config.toml
num_key_value_heads = 2
norm = "rmsnorm"
rope_theta = 10000.0
init = "normal"
beta1 = 0.9
max_steps = 4005
MLP neurons of a small language model. Each row is named by its layer, matrix (gate and up: input weights) and neuron, and shows model dimensions 373-500. Each number is 500 + 50 x the weight over its row's rms, rounded and kept within 0 to 999. Numbers have three digits each. A neuron's up and down rows have the sign that makes its largest values positive.
A block is one neuron, or neurons of one layer that tend to fire together. After each block is what it responds to, as a language model described it from the Wikipedia text at the highest values.

L3.gate130:546537416453433417517435485438607495530598458456491515526481608523544497566346492510506490554561504490536541464400460506553535503524464538535410583473538528463419461441524543505587499530510404534439545530543548473501603506511558442462486460490520406510613523503473507327505553536494495541531455509455472473577539430471478444440504529560506583469478490460461484412516564383500539382477
L3.up130:516539479494560480420432479471572486618483493514497531573454493532482467584496574635434436529476452516407557535486521482498498458446577517555511476430516520580439476491504558469557515541453511480354482528475528458482543488527470552437522541576543535549485527462493527567481456500538310506507509502412388403572483546465554543398511500523470465588476470487545485506437472425424492467530
L3.gate197:429540504438472519567463564513555477477515491553464486511523550510479517494541433644548474500416504508502545551551496534486523498420499489561525491465475560485548557509465500483560477505484484561464499475536563592468396496472434503492376434528478539455500528455381526496532499483542409502500532523485604454430400417478476422549467465514520599488463494430415538486498506529493532496517
L3.up197:501543448514482531419459493554591572551505478429488537461486482514505573501429442436455489524538442510493426514445506399477560510541415497499454535495412547449520652497525469468474507444454391501628444488561515456455512538504477373557503482556538464469551466494425559538407478444532579558467439511491444557499573517531435435556544409452532574522534486396506442504500528439519504567434
L3.gate208:523538508524480573488497510526563448591404481457479487469511466520505557459450431503530463495488476510476538492446541478566526508452517571539463601500519448549598453531464557479587470413455525511424502462569457461513517513514521556436515366420478509463476507546487594542472516590527527558578615492542458473468532459505456478450463600433595529435544456525444452482520492548545545525511
L3.up208:433513575589545492460554461506457450449516445401447492540519467456462541506574499524382460452552445454502473480483449406514586502567443514527517516447490494566484509571466434543563494541603464463569496406523495453588419478536580449528501413470504594457560469419438571473464492561504543503451536500486447496578540502426509473549490590504484574504527453481484552456510567512538522482498
L3.gate229:470544488582496430529525438553428451587433526479625508543531465488522602522325531581517535493495553453476576504415457431474473536405528502472491466557482459443523468420511484548515423500520560485422476459455555479528448483509413537390460511495576497582525511486531425485548541477536521502515462545523516482468480427595462488502491492504408570473534450542471557566526450485424493534467
L3.up229:496501442542476519421582513420460465497456575457544484526497513500538423537461584454457457482498557386489518423507467415495467426471454577508427481574502520645471448475547495432497446460508529579510408533547519438512606617504613603472507572479528509512568493517561456437483372579503504399587465559441439437513449462543580528505455510584490465454468480569509461542581505511489525486536
L3.gate438:412634501441505539490500528446452531506477551481433613556456560528561477518480543510577493439549549401524552499526441479442504475508481547556549489430513561564484517521499535439620466518472490536454536580560430512363548501509465488412554540520526568554524552459462572471535442496473504497410464510385473440471517566519453541465520487530562507440510569489397449601409402502474528455540
L3.up438:421498455437400554440585588456418535495448627557480544499574535515553448429477545545510465531604536450475512515511483579506475479517485452526512440430485429540493490556498456502583469539422526492459532588436543442456567534426509536480594438493617437543471504568483457417508445491572492471552507486486468441419548501453485546481511447483542502515473523483504529524481483441455486429564
L3.gate655:435495491472585418448480545517511406463408402474565489482540557624479458593529531514531493536455603471477543511479531482473539484481471463502513397525499478438462457437590434471563428491542480520477539594581509514475516480448517563439564521551448462553559611504580418599428454496577565500472507489424495473492504475566473466542449433547503494522466516525500544493492485517381525454459
L3.up655:557512536580533428428435647503504500420558480399502492492479462592457498489524505478451515489531492513526461505509530511458514510533509507494557462507513475519474545505478475487509462445469403521469474465540452477495642518432576533490571488512469526498594478437575403441451466515517507456563433505476449492549535558447564567469420475563563582451462481565531560428506479422482614505459
L3.gate813:556525473451470450536529490495437424479490542495514479517531506474609564506543477545537553493427629535509487598492526553539530510522529561506564431481557478428499438507485486486563507556489534551561587383532544541452557488433464540562407459406419514493529554501456438528463485525650485449475453509518643477450509485496515493537583504563503505434548457477515457530436518524466444524480
L3.up813:520501491459434313477571405435441475464495500559560477439519480495605505584526460515450507482537489473376517429491534564564578438580466565508546407499485453521477413411479511488489456453414511458471503479498534516399477542519574500503513476444573534508582516483391456460528559459510451447533412499476498477476430524514513509539419542470513600468500446512483439535514568504504545596541
L3.gate884:434551557500519443515440517541416485490421472504444501508474480487511575533555467495481452502584547523512493478421450491563597548475518543654433463512541505506547485431528565546496547471498541446452510551491476427536506527478502490487503431541448559534467483546437528447484417525429547482489538518508519494517479508549520437569456441498403574485496502476457477523581473434442544510541
L3.up884:406526527443528500491546519504441404413530554432518475434485566505475436506432483432506486564505486565481523484480427542485450523580454505554514470516520477467461447501504550575504576567546509392497541493413466455510450528446459525502520400506556547531525479543547521467580578592446492458465466580357465491550478517491597473466498376531455536547544554573558525601508589459524524456439
Periods ending the last sentence of a paragraph, just before a blank line or section heading, e.g. "…four touchdowns." or "…meeting rooms." before a new section.

L5.gate231:484474490547501605473493565478540409442347572384528485598480460551442496481463552517423485486510563500494540463479542562440541516447527503572499443544639442513398516456433468481569530366506495594393518520484490465548531535512541521458504515488420544514532532504509350537502522497626571559532544407440464446508455506550443575488474482454472524427476455570376474561486372593427552463396
L5.up231:472491487512428519531522555496436471442505551517614534523504545485420589579493554425462438492559539511453511519407510574500566483387509496488489428491497538429541455447552478499478438555453442472615636581451510474499477501450496501430486572515481477431426510598456486528508439514479517520505506538512525501467491485529414507578431468502418501482408471484475464508553544568526559438388
L5.gate255:545486496518515496477554533478542487560495462552571552479554515604594457409444499575549401461524497529499520542489558511522515625487536508535416555525572517358497500562466555570471423485553545503531624446452520526469459382431506529474500495554500539462509541456485487505448471503585680549346469482470453495431469456525434503488454533474434511476386437396455419467411479509426519471476
L5.up255:530416489512468432535539506532515464453547457494497513556524534577574564533506452515480460480469512482456474511508419447467454456535500522507489397500504446498408454457448435470489535426522470487458494503543506486534471373471512519623556394484439460465516536488549454411537510545479454559356460449527524512537453472528615456495439416452515545604497574524539549559481546573511518473439
L5.gate350:528479559444464502514393503503472478545513549473494445513572471547522518544511505504476460471522502502514537478529504475452456458541484416562425511491522464525505542403393595428469472574559438639436548424421449463519414465436586492422544411465408435484538524486515556496565476488576439559452465482541426481443505499451529539478482496557406488458402485491553466529478529588497452377422
L5.up350:497535491476523493474389495520464455506530485447564464493496453519549534410488448478472566427472500411554587523430507423530509480487572471430441561488453437523576537508535514471474459466445482553552506493512465545480575580430506499491508454472447535465553467538523479504505499535528430534486499530494476519532498503507484512429589590527451590462485497483451516398465504520459508506519
L5.gate543:443538460476528476515495591511613455467418461542581520471514528516517442519469467539461433529569590415421510562437473557544486526554489420515513513535514552559474536534502539527567543465516447521519529465454511512522462478459469484466505483452519444486526575468461560523500491466525499531461560487355488458456492489526401520452481324581478390406484491391485419491421539519458491477544
L5.up543:517524479523491533536611514480558474485572527517435521486495453482562565382454498504481515553454476458551595445516563407558464498508492434501474510427433457504518478607471488496539558547577468552524457551514477506512457496497568500461607521540489492448503525445496458513508493518512469531573464467505424478505540495483432550481407545551454478446519485418581550483421488416574592480564
L5.gate547:509519458529602482545529441535599513498486434343567485473488494516547531535505500489510485531590428487532521474470478536533471583477466585511537423442450521507530482477469546577522459510531571498518559549470546486473505487501467488456496556572483488507517521528546500567466500516549514574454514547390455499524542513497450455510400428495417547477526492466539455601411453513437548385436
L5.up547:507509525455477486460530426471502507569530472509525422506515533456431487490503485531509461515501527402419509570469494558494495472515636448520518492582466568448512396460529525467558515557563513509529579483414525519475433356415404468469597595465495469524498468498415496561505441488525574438436558582461471537493515597519490588562546470500506406451514629505446494463504540488530511419436
L5.gate739:428511538512613417492525423557466506546552552457613559517561483600549479577443470520569381569461437562413471506428488575517509512526495529539484398492424506537489532523511542538611446498534471487476546480425510565464468507559546469488484526547481488457523551548509505519479471456562435502485622437515415443578500491536475455462522551617529504415541492436394516486447466576415481443528
L5.up739:520469550527604494533416516510457475551546493522523498520570461506542504556450531431468494526619527479480457541540507503502515495490515457480493491469484493439520501585397553512503551424547489540460368447516481586417479482479564517580504520463542432481523528530403554451404486523485560476485453498469476543498561518462467419500485503480537431476418505530498482509433538554524517541417
L5.gate751:476521443571522527474489440428553502549432426418462556515520570516443539485378549577469500525434580435464504559480455472484528470498518518513447578521555419540429443481566578599480553481546422534524463529540463497433560470462521451525522572534439586512526477513465418460406513581541553550533473401459554417464493544514441440493508490564461577487472511534475531511404387513502461475531
L5.up751:462595503522471526455473472463529515553467539482493490451504484416453539435538526526538532444362580564553496534588496481499571480487430538644490551432545466525529434504613489431523469470540524542496491558529513484584563537474485497439499483562502501500529536454504437555415513526361614580567412490470412499482498461524419487460540485459508630427516449532489519545390477481479472490541
L5.gate816:580523516447411488520539529491536483404454527427566501500490581494434494477424471452537459434496560404587511467489481547498546517598606544542418517554510482500542570532522467474519556519509560547491504521488624513484594488421544584540480518504528489536542450494599450554470494505496563545369445524442448527495444461579410461445578517490478528471508476439486501421484516598530431427479
L5.up816:470609549436512479580539479520618473391472482546515459517582513494509544530645525475500517562530507501463447568451471529347528468485528551517501476466472526429537497549416475552532489472501507526411470593479370536570404440562482534519531513487517487464519528493496400499501481464518523505472515408544369454447539450550590508563526487400491513471543464495480500490587459546410375522387
En dashes right after a four-digit year in season spans such as 1959–60, 1989–90 and 1999–2003, mostly in sports tables and lists; weaker on scattered mid-word pieces and apostrophes (It's, I'm).

L2.gate652:536543557538534527527539510549448499619399401518499472442483490548475513600330518585530429485512527494392543545541476487480529530483512386511420415573528572453484574495522564450540425502564496573467511508472581531478513397361474516511536576478478657538504387519521494522526467524583541514421527542483497530414556559464448549472600478507389408489406507457488468514572457479437474526456
L2.up652:588504486519461465448502578489475416509489397550512549473430407494431452570414474527521461447520497515465477421516521418446479585582509477496493507533440546380434421552572367436464591438481470479512460474503551543503518506528525542543575445563476572541562454551483486451605508500607480477437567548552527545560554518444495496451466601526492442469484514433542461555564537555451438525543
Single capital letters inside all-caps abbreviations and codes, after the first letter, such as HKG, HBO, OEG, AIK.

L5.gate51:480585501526574476541526467493491576456404468489462550555503448500491565402489376474488484567527555562463550516477407542518496454533466511521451544564524511405524472384487502518437459597540510498480561527523516469518483488498566530428555501641496617542485537521498454557555480537484533482416453393507555553426459577516494532485461603632524487530552492408482474429526557514454492486413
L5.up51:487489575471419456567481505582476474502431466509449505526519433521550499447463497515505541469402435452524447509436510448529457426509477509422470561532502521546464587505500526523529488538479551572598465604505576445571538553501550516557499445566488480415544515478506510473557533482428544494468486525490571554465626518518541519436489580524535382441504524455480479469444486473581507535502
L5.gate176:429523554531545465521589457514528505441432399657390559496519591536469504533490424500515475471486521469436528401482473538525551551439516450622477408460539508465518484446491483590469559552493506462502525451456613528543452446436502586519617458406527435579489480456559538531430495572496538482475529488493478513482564553486439342555450409469478485518514524429462446508487559551486531580440
L5.up176:461421520445553470470557423475503558549587531555419512492527477538515558513375514433449515459549503513556456494510519442548546599394384535516457469536499549529460468409504498536518362612516524568564498501451547568478493489608448462479543617529573480475561536491547616556557493475491504455494577420486500481459449483450508437508383440566519473559492535494455547531452518512521633545529
L5.gate315:439511594393474495500583373571508415487482459535470476482448499486562547457486485431501495497493449517492485456464484431487489467432468554492603505538492459524556498593479561510474484507529480486519589562560451540566479422565527555468507532541580548550570557459454556535576487516520493520491437426497497461571503478577509577465493480454518482425575579471506560456508520563481563446385
L5.up315:547576474478445478498525459524551524549518484498511514466536545439480496508487529501461487540410447514499522526483523510531500469526425513534560479568504550591588483521394513452523487602487454490416501518534489456534431519591506520469405468551601425494556491543503534475555465515432507495471485564410452416420523437610579504457541483389439510488511510528512489584566548592518516445501
L5.gate453:497526587576625506449472493469537565501491419560499546515481585551541457439489533493465431449521639510482511429427552431466509517370552535545545538513474507483499541484544486561528493535462548514541586439543464490459517379480516514519452587471581505515578470447535401564589518456482522516477514418528544508490462563562509518520495472454553505478596444509507464442563485469430506449418
L5.up453:523539539441425470432458482546579491488549527458533505398463549544494513479512481411419512569497488527522437509491442471503459509535477474475515567541520518518533550546519476532524532549477503437435522467565485557560473488511473490473512551479520562449504449531479511433456469483548568506556508453500468541562521476452578503587423492534608576392524565531531451530527436510491457531505
L5.gate629:441494553618529448577523509514503475487422403501519506496583471493512467492478385561485471564510492525483525474502521544501481491555541543489503465529651504461542490552469511537470498520443456395474586476528516484588605480429501643535504487478494566479579566516507590491569556480518593533508505539465427441448530483459478477496511502475548395452508443447510485428479416457435483543392
L5.up629:423494571518585380543464476569544428521434467608484461502561514503530599510577489445526523537497422523519417513577472434509522474538412517505531531526478518534511576424554534526476501500539410429541462500503539485481491567499469492476483404597629581496476546439545579496486500429484476544499548460454428521486507430473510436542475520469539573507565504417480395498533506465525548556443
L5.gate828:541563466601482457516524560459585548472526421534542510434534446482511574545459437539490486608573525496435504504494587558557508523432544485448540479412561470460426437462450546509465499592439518491535454501476503405472582444531427498527472555493584423561484481557522447537432518501543532478432547503573540568513473455648434331500523410518424576506491459475518410505582526503420511512460
L5.up828:481495529510652467502495494503455454427504540501489536518442508621564451470510476459400518484528568538485451508360529458451486487506339568460406528514513505580518403424442540504499415501499489457507489487505472476450474507408370495410514456447486509511453507527515559457462535434442500518462508493505434488501461495516482453356471533418536446489527565508514504536467513535449430530570
L5.gate968:423546497550618536474513435482542521508439432465530533609430428552454513482360493481500459533520557430445520498506467615517585506478469547521467425392607546458502407423542425500453441511476490454509457448492539565501450517456443503441529554574408540573448535518466521489486514535543479573424521416488511452472459593603483483561438513491486472485552411517509425612531552487466519535558
L5.up968:516482601515511431464584480430556484528503438415514556538587555522425483435532506464508579508494603461541402505526548502491507518397512470511573551541569505542484433418437489495418538477437663543635482529461391574481450553551493518521468439441572534533510447487481489546526481437562557464479476478535485558512443505514522458450533535442429462410566541415550506519552490540554535446505
L5.gate981:494536594493507523550552500466415492511496515543516449548499439474530467486417448525494494491526477523522514500464504686466422578411432527507448533552457546428587427398479474529507506565616561475530481444424520605521510474509450606476477481513534489492522517484570520494541470470626498456444498564549590447521506486449537422545571501522469599483464453487442508556496417563444490515609
L5.up981:421560545459539509540413502592528461598521517432521566595566582517512460460421420522471469428517529466502545515537494521487504486478502549483546530463516510485463392490455451507551473501454568439654495448492506528480506445468546525380491524560433539512545454522327554572516530476517530517498421495475525534364480488549409446479478532520526440405523563560503465398483402503471448627487
Middle pieces of long multi-token words after a prefix like dis-, in-, con-, such as dis-p-ute, prop-ag-anda, dissatis-fac-tion; also en dashes in year ranges.

L3.gate45:552481494582492488538485460521518502509470424555562546569516533496407484584455567503586457449514493445475470527483594509500472566552529489470429491456441523428499551484552444474475534456582548439517508495580497445391508531457488517508515509550360566538551511551474512531439540472526556529562503555466498564510489430507458519489663487480457446515552439505533492476436462541436460593427
L3.up45:547448527483454566506461603525494552507591421503542454540549466506415580520481545477485525453575491521591465534527487580521406497613511526569545461576473502530507598524496421521522464509539514549488443391489547542462579527476510427521479510531500495482444547455574454464425551580538483463533473486474538533571508351471524580522576433502469448551446470599452578535525611520472429608419
L3.gate469:482516503591540513507420466496533518533445432526548523565441565532446481468491459572509423337490589503505498532419505509441509513569422450534445457572406559529496479491555549468507549579521492498501447547492459541441609471518419532547489472626534593461506487454490473524523392453471555564458456527544503507493572580468511438567470526478447549436455472528494448536441409458496452560499
L3.up469:478497524439480520517551625487534559469467445568561460511497539557422390473481399566482498429476479519562500513532548534436434467493451494537482499479495415486397443451451552502498520489563537588513524573455438510592548442473457488546553418502526504494609481582520546512615482485462555495446529448557479544518533478496518433492516501515492499452528500509499444469572518426451388545555
L3.gate607:463439528375595465562537469548573529486539432489449463390543545554610548464433453527515443586496516563469619540456503492520473530486489577506498570421445572393514543534553481442569476589554556469499496534441477504536501457457519571437390411552451557501521495432483515463486440633479455590487455507504508533480510464561415518521496457526513326519551411528467466449436452562461542538383
L3.up607:469494454480429535548494472486462497480400467564528479451518555507510485404526623572458462476575385555489513487543387446563530474587438560526452534518575548569521543429514530513540492577542537520486494358449442529515524508480552591486504564502472503491476455528486433521440555521434550532506529512523518471530518532413485481558557518400356560600429502438449527528489496398437530474491
L3.gate755:379547556543564542540417458472518551534532366514470563505484434499546524440432512466534526473464467452402561441409546520474424533537565479457509591501549536477500519486510467428449492469519497431460449535549506481414540494425583540514515533472477549469577549400449502559428514478560524521517465369445524459484529491570452510422491463477452528473490443466560427460512506535417434556541
L3.up755:446564584551541570551503507439566499540461395455544510494505465438542539472522459579492563572442516486500441546527499504424473492515425467512525498538443511418582593539601491397419507490482525431429434515574538512466428542430437420495480569520585488434464503440513496537426454486563517518557468444467507518583506455518462555533556521480478576570468543555583540487495532485543492536496
L3.gate924:457414501462408527561521429477566454582530416516487459504464541497479487435461523561477533533422465532431554486577454546562558536493530408481466529507500366475485565526492473453570488586479559523428537463431513474524481495506489571518561438446539473452592550439587526523498481557553506545497532494442469459440522460549413493448519527465453514428577606434458511480501508502506414375493
L3.up924:440533426487555529466441450435539452483505541496524432520538465507557522430482402347452512558485540440486544593530508488564630486459449620450510508483436424457521477502477542485497479443540500452532431548559454466530475487486534554483439536470442469441588544482440550458429527441524496478353448548442459467491458423474511437512487442567468419588514505515480460469449461568525537526470
L3.gate925:497471506488538446516528450508479517488359427500507476599522513523670522443569516568527478456457470468462476449463545528471491533459485443592498539518525615514427506444557484564519531458518494450462524461458555581524484446497486607631416459501469558521442516593469404514403516464542382509469571477580568471546490599523429489491534549497349457536422469446480519610432434484472495574528
L3.up925:438509517409541533450485526470467493375578510451539460582495470445512494523529526497477512441452432540469489516473464532469535442476532413518533526515462410448606634522570468475504529530542521522418545518498558498499543476475543525560429450473426456505478493489444361483507456550542501516428534518476532577486437576444452517486504520529470502569559524669553520534501481597525360487491
L3.gate940:521433524494426409513570480521524432509516404440474465527464520580536494570424476523494458445516421436451522474410452533588500438534500500421394495487483481486530565471508465489488444525541533477444502407521400501536523491427518562443465519443423575507549488420503485565513508457505557503487448461434475472477543537446436463521524457455424521409525429493473396620509534529455508471566
L3.up940:470549538516540489538581545526472548440467478493489481525593378502544519600510476543473489482434522424547505593566487609455472485555467468450458488504505492525494466517438451490597457427528476509501501468460511464481493492398489506465483469520522511459500507455499475556516564506489412408469484513535360456551502522472465572637463444540515432614524530521528543411509443476498552484487
L3.gate1006:542496530494569462485548557554489540451568360472563520493501535497476481474451529539522492562535559549537502553508507483385551518478526540458493451451572565547466574452486484400429483496502467490489442485432555541543414463420496492497504422509356474469516468506443512545459477507517550524426441526460524416506421405486451438579588425528502457473514438541454503527397532488414410529537
L3.up1006:526457475428535396583526492435437478552459506508431593534533485545582429543435450496389519470540525523508510560395525590472567448561547594472461487536503626474540467432500529513510488516497557448486528438497478538567569515412438483453425432533492451420432484499536591446532435512480481467485494564509589448569520546541496543518502516439513561471495473482445423517433487499453484443484
Word-piece right after a lone capital letter opening a name or word, often foreign proper names, e.g. G-el-een, B-og-dan, K-w-ajalein, B-cell.

L3.gate142:517491506479516573481462479507496530418507413499517546482361398600504483466527490552492414560506475457532539446453486462460389531558551529452432458494523446469489492498538479547436397428491599548585551497625428472612486420526512544485532458512414632641437478509469523505489504526557518552473507462456430479462605490523423502518489370418461391496440513415526434563494447534426576518449
L3.up142:537552526497461504458491547524456549469508534597452462540480452529479517629441556534503518549524492540524526520444426418551526521551491445470579536538562459458507465539450519548542454573513556480484443554536367475550592497493480561517538535571458487555451489440430487468485504521400481460534602448536486481518574485567499464497427539477532460551420516452502540501558560393491497481535
L3.gate261:488471457526559443486499470553545548569442470483531517570427502539449490608502591509463448469520608482468486530445551473563507504551599583463534469611521467428442458532530472495538481537498464527433470427498487554487521442565514518380497447550456455583522490481502419529537526494571538517418604397596474603548453497564461534579504386622599509504481540528546499535467511529450457477466
L3.up261:490484446528543537543568486458491506485429568538444461475488476508529504451526450587486506538487502473487516469507531399480405487510481425497525572517506513437491495445395480442467534545536579412442452435466469477474480521544474547510439466495488481560558513508512536420498587509453561539514554444556519410490626458526502328441484530468554451521499534529508494474534491483466533541527
L3.gate301:484551379549507491452569542535451533484510652533506537487448486481389435547454455552495410513525465493469597446495518512506449571611483550341551525601495453584395454530515554466596554450603514552542440565484537532461430423432520511474499510497510468566451487530481494567467589469602478575511516438471531462517478480627521594429516501569522515519469534493445432569558549518551519385468
L3.up301:471530435468534556451517574417598470492471463551461439436448484507489516494535541547443499523556404421388468469511440418507494459449465555444472486484604509514555481486560549484483491524583502559465508529415492486480420502597485527574543449535554526553559484560519445643525685599426473536475472641554580501527422482484501520484473586510524556473533531506583454540508526415447482469511
L3.gate349:539455508610586500516521475442532466595436475555460487559424489500485575542432554484481532425554524480620453532484483410481404563458496471550512486563615616505481419538529485535457497466550495530409478534517421443601478446550533501509509549482518505545529500535433509466501561505472497496480466426387484485534522554492458502456563530480426471498517511479520424493452516497498422486558
L3.up349:501488493573515477447525554571515478502422451434434449482433430481522479562547511495505544435534481419530412501550454497504465493519424489467572566533543532526442465458560542471481539523434386447507419504544509479470605490563504516528469440431526455448507535516469440565439567472495453456463518496431473562469549531433498473452495489461533393472475502474573474603429504494448492605531
L3.gate595:509520584504487523534479487525484458461562554601417599472403525411551496513497496527534498479426519448504523483444506434562558471367609507559551477432510561520551528536508536575595548488493472514554491431451485542552478431476577489471551499536416552508543460520472470526469563513550561454402503510487537404537550604509496527538535482520504534529391480499542420502612478496437485439515
L3.up595:425478485504479453542546509491462469616432513572506504464463489529498509600530538572463468531650524452460471466409482488520501538566465486512592518505509512485556558511493552502516535521523507544575505428559455556519565499531549484484475464472432465471434479534529477471467473565477463557537493508491491513493511527411551508541495483492519589460448505494523432449400477474459557592533
L3.gate628:542553485569529466444523489482516552501512471544626615408499566520447471352455572525565489517530573531492531417417484478485443454520579500487494556495630460539453566462510451630423413393441503527507482434522489369523517509463509557454515587512485494523467509464488467525503414482526490535544465381462481596469543540488462462510449466515459560510508556490477524516508522422567507417407
L3.up628:554573430526530536502454501460424491508531566496472586423496503467476456502459584547479495498542494443599506460493478593574527468487433424402428474491461453544511488559507416501472531465434567505519508496503515417532472533505567529531558492512436418487518465536493623593526593532523496457527529495470478590418490544522467557467436485508502539548499581480456525512516600536524464552459
L3.gate932:540380528545483473483440527469473535423502528565480557508459450600512517480533572448497515573499465461523465434554456432527541537456499412506530507427518379515503536526598507507502478565473518436492445524505558538512472502462538521532435545580534482556505508460466504471417538440440508508512611433506529537535459509484470493598515602431501486500493451480569495640507455463478584536560
L3.up932:489504554548548502468482606442564437504505547592568501579595516452492520474429401482511485467504562449516567490450470471522493483469522416393481529537529523499471471554574501447465410392516509628624504563493418497508506474419477466458435468471521410542589402539421600528489498503519490548432462488459546556466497474564447461437592469490485504455590464536543505484483496463426499443476
L3.gate939:491444537595550439536467465448433472603520510514411484511515608536501500529485486487460558530450543559477518461444447456507447459501526507510428499580475488465524567487590540529434424546558492498446488548550484493535452558508559558493379522552531446566414482616472533438512509420547509492485465555471633543455541495435473464435481505481557531466500584464482484607509501482522471471543
L3.up939:533543527529472382437476559518500492579530465538415541527423508494448542486467533546483576489554508619475467377448504502550477470524471497404406521525501462510517554504448535492514458495457445475571456490472452482492524556467538518485464561536510433502487454507460601555519562454495552482508571520445444599511567489537485558515566521507467555478421596537493430482469507456545447481481
Short subword pieces inside longer words or names, right after a short prefix fragment, such as de-ep, kne-el-ers, E-al-ing, Di-al-ogue.

L2.gate419:408523529475440423626486611487494545551501488558507592511429562581495536540422469545579497481528607460606560524497544540538531567574597534492391487542532462426565494505453479511499449472505545473489424456550384479464542459481530572470469501486382531473423521539606537489500541526432542544536462543470476499549537478440417458451588450544481588353514493478513407515459451446475418418549
L2.up419:635465431580523447457438464540460410497537546515585497517492423507578552518558476479467497431558518559455488410449530453521478550399425494454472456557534613479490593408504522484401490492497465493631529431546459514519506493490484529513501550485490515484481493563518495517502515425529529554493523466442578559473534415535542563535379434556481522497377455507462420572476563498511433531610
Middle or final pieces of words split into several tokens, completing a predictable word, such as pre-gn-ant, Rehnqu-ist, and dissatis-fac-tion.

L2.gate992:430453565505576548462485468446508450488467501506535494505441498499510610496450434517407515462539473567532593572489471506503604536453550538497511465579497396448574476544518514475396434453607433432352440478511566548482414482457487487537472453528487568544429543458485508448453425524594549493451541499498496511536538468480482561418440394541499469509553479474510462491519447585391495545481
L2.up992:586512558440480479467441358410394545490459494447444508531486517454566478527432472456545459558504469520502568485462565588470504561524546596439478491419506525505476464585554466513541510480508513484484512530449489512488513458416493478531592500488484576456528487541544457507548490499448421451502522521500414438506563582533454439434464516597555406426583442552459482497483505432486436471528
Period-plus-space, closing-parenthesis period, or paragraph breaks that end a sentence and lead into the next one in encyclopedic prose, as in "Pennsylvania. The", "2008. She", "...). In".

L5.gate78:549535488512616510417528439476571469492403575497531582569529507542498428547422511470483393498555505561416486554383569582464540556523479452509463472575535491442448485455478520427452543538584535547485503453511482539409496438481471540491529583470419381537476547431476463507477461406515509615472513496524417543590499542502529524514504533509549522491493490530512442520411451610477453512460
L5.up78:474472455512517527481462462588430472460530453418474523525524582401566552534589465502449529510546521488358481519507500471451582461522440478537493500451602492444551586436520506428359467572456459531489485501541545415493490550493558455504460533494507514614479530548417496530479564498417433413506469576456447497533605374519532446585444520482478547526538540401580543435501654477503571480503
L5.gate325:485524588505585511503432585471559449448501531483497516483560543550541571456535536439526499484523555495531561588552520416429574434477454548442554474489501569506520499518506459447492534523515467429502549502560525548447485445494429418413513504580467469520482454510391495542484470449467484526486548526427494469445423511563569510562532442495513443515509477530521462441513468533487487494454
L5.up325:465546593516557413461505487556505567587440549466428440536466556470524522506511484490514539560465425543504495557475504451426584504550455473553423490525427549456489521582564456500513558463502453497516486505572627409395534439554536492478548525536514509490488459399502519475479442538475547500382504438530545528514551549549542569523474472590560521468524509386472502518528547587526509503519
L5.gate343:578470536518463482491458518435395527482427516419494417543500571451606507440563466572535528476568512492508623485524453554499555537535527548558494469441581502509551386437508532489562447529554482501603520544532593543474495377475503555605514533488502472480452461438594540392431501488460492455428484506553597463425497559505483376546516487559574477517482500384444513450525564515421533401466
L5.up343:508560405422527500565457481481617464532440459491573485521495536507515541464506370505397469500539555558477482528536467538508556515563532529493548508445501516541500532443501489413454487540398438445576532429488470570536452508484531449521535501568398484515415542440397568422441438507511515521541493552514530358476471459553444489524601581456405465529455464535500448390544482435488452471547
L5.gate403:550519535453499476598393464445481488471624585456513443518470492493602557571506488469603467547530550510525587557398430612547583506485610541531527421491511534483586471417480549433561443542478452550524502495597522570493488439508475542474494388508477496446522521531465557427500555484512554455454520547497522468423562499594491529506512510455505522464526507524426505422537572563547496437456
L5.up403:562517471512453475495528560487455446480555536490581444559474626559532464446448451517590450482472548487531576489474462507533549450477580556496431457482489382473473427443516465539590502492489482495502563517501493500497517467521641475455461508466545579518478568491596623502480510554524514510555516571600543558517452451574462485472476539459472559511565537491511468610533529500508480410463
L5.gate448:506505392405524435516467462484563465435346476400514396443458506515564421497504546506437460489658451459427571595454539594542633483371529512595474514589639502531553452598531552484527496522486493555508551504556515528449463429472448482479511542397493539464490460445499580541517499469536504566502543507549545474484435523529372481455482553493456530577546476537453460506484514549411473512532
L5.up448:500481554500500564542551498493475550496516466561508547551539478475524502558451541455517472538564601509559512422515411432451546447455527506458540530530456486434529523487547527585474366530582516606491506478413546522561567533506436415572591465438553565503516525455508527463459484479543514494456538527489463490507425443461586474457525427540485423533451540467543548469579558513559554530501
L5.gate499:475514574491467485522516436495515579557514514462472500535509606481480590531467503488517466471471498465504568522488428526428550517452525521525497430578552407432508481480467587514454493472529529382455538448468510549434513488475490526552498499469503442476455440501463421520581495483518485530419470512471552557424449466570524580468515542498561566472548543426453556441510611495407554423538
L5.up499:540550525476445481365476438424445544424493491507506456411434563484536501515495556553497499406399498478508550542506523469493513531499500539527560395547461447448584414457599473499453529519536442501480446499509434485470532436529451511579460499483541486557470474576523515514487468502582471529459562516483592461431516465635480474427375493562549515478489504424476527514499440524439483498542
L5.gate627:475529493499502349585484478586603449540518539475572500608541588537564531559442549476487510464449525416565494538436517568513453502404516486484444431462433435438529414388412561454565464456465418453549503466469562561396495506356532484470509571473471478603511466508529444595520571492500544555447436575537504558486474455522408533488517526493436513404478583497442414480529477589475557425364
L5.up627:603564464425485505551445458485567484503507565513541507584536501469572478529489641525547522493485502478604397441506431403507499520496471510471463447472523499521477497474502486384534464560525486479550565533410523469528389507518527482468550474440547515488516465464524481500506538537517602377487492548499429570457424533574508516530538444565622467465474465487456566434527440538529533458436
L5.gate695:456581503487475500588497461476552484448469457495590554538490623440516537475495407560439527387428493494612507526491419445493492506397531505517399518487561541511491448471481459455447442507495533508518575442468491427508444413474531473477534514535478539459438494519530522452559574511567450452408461359555435501482488451516529535443479528543588499470564529545470483411430605512414457411462
L5.up695:436505528662464538605599397474528479506482489493493475601519490487552512552533466481530539464540470533522489507386442583369560509443500488528483440506584461492533511487420499459572432576386554546541518434487524494478479444475422533545507456565568507472461492566465499443444465440518521527430563505553540479487409424545416454528531548460407559534521427388489538471473539448489468425501
Sentence-ending periods, often after a closing quote in reviews ("desperation. She"), plus middle pieces of long split words (unprec-ed-ented, ob-li-que) and digits inside numbers.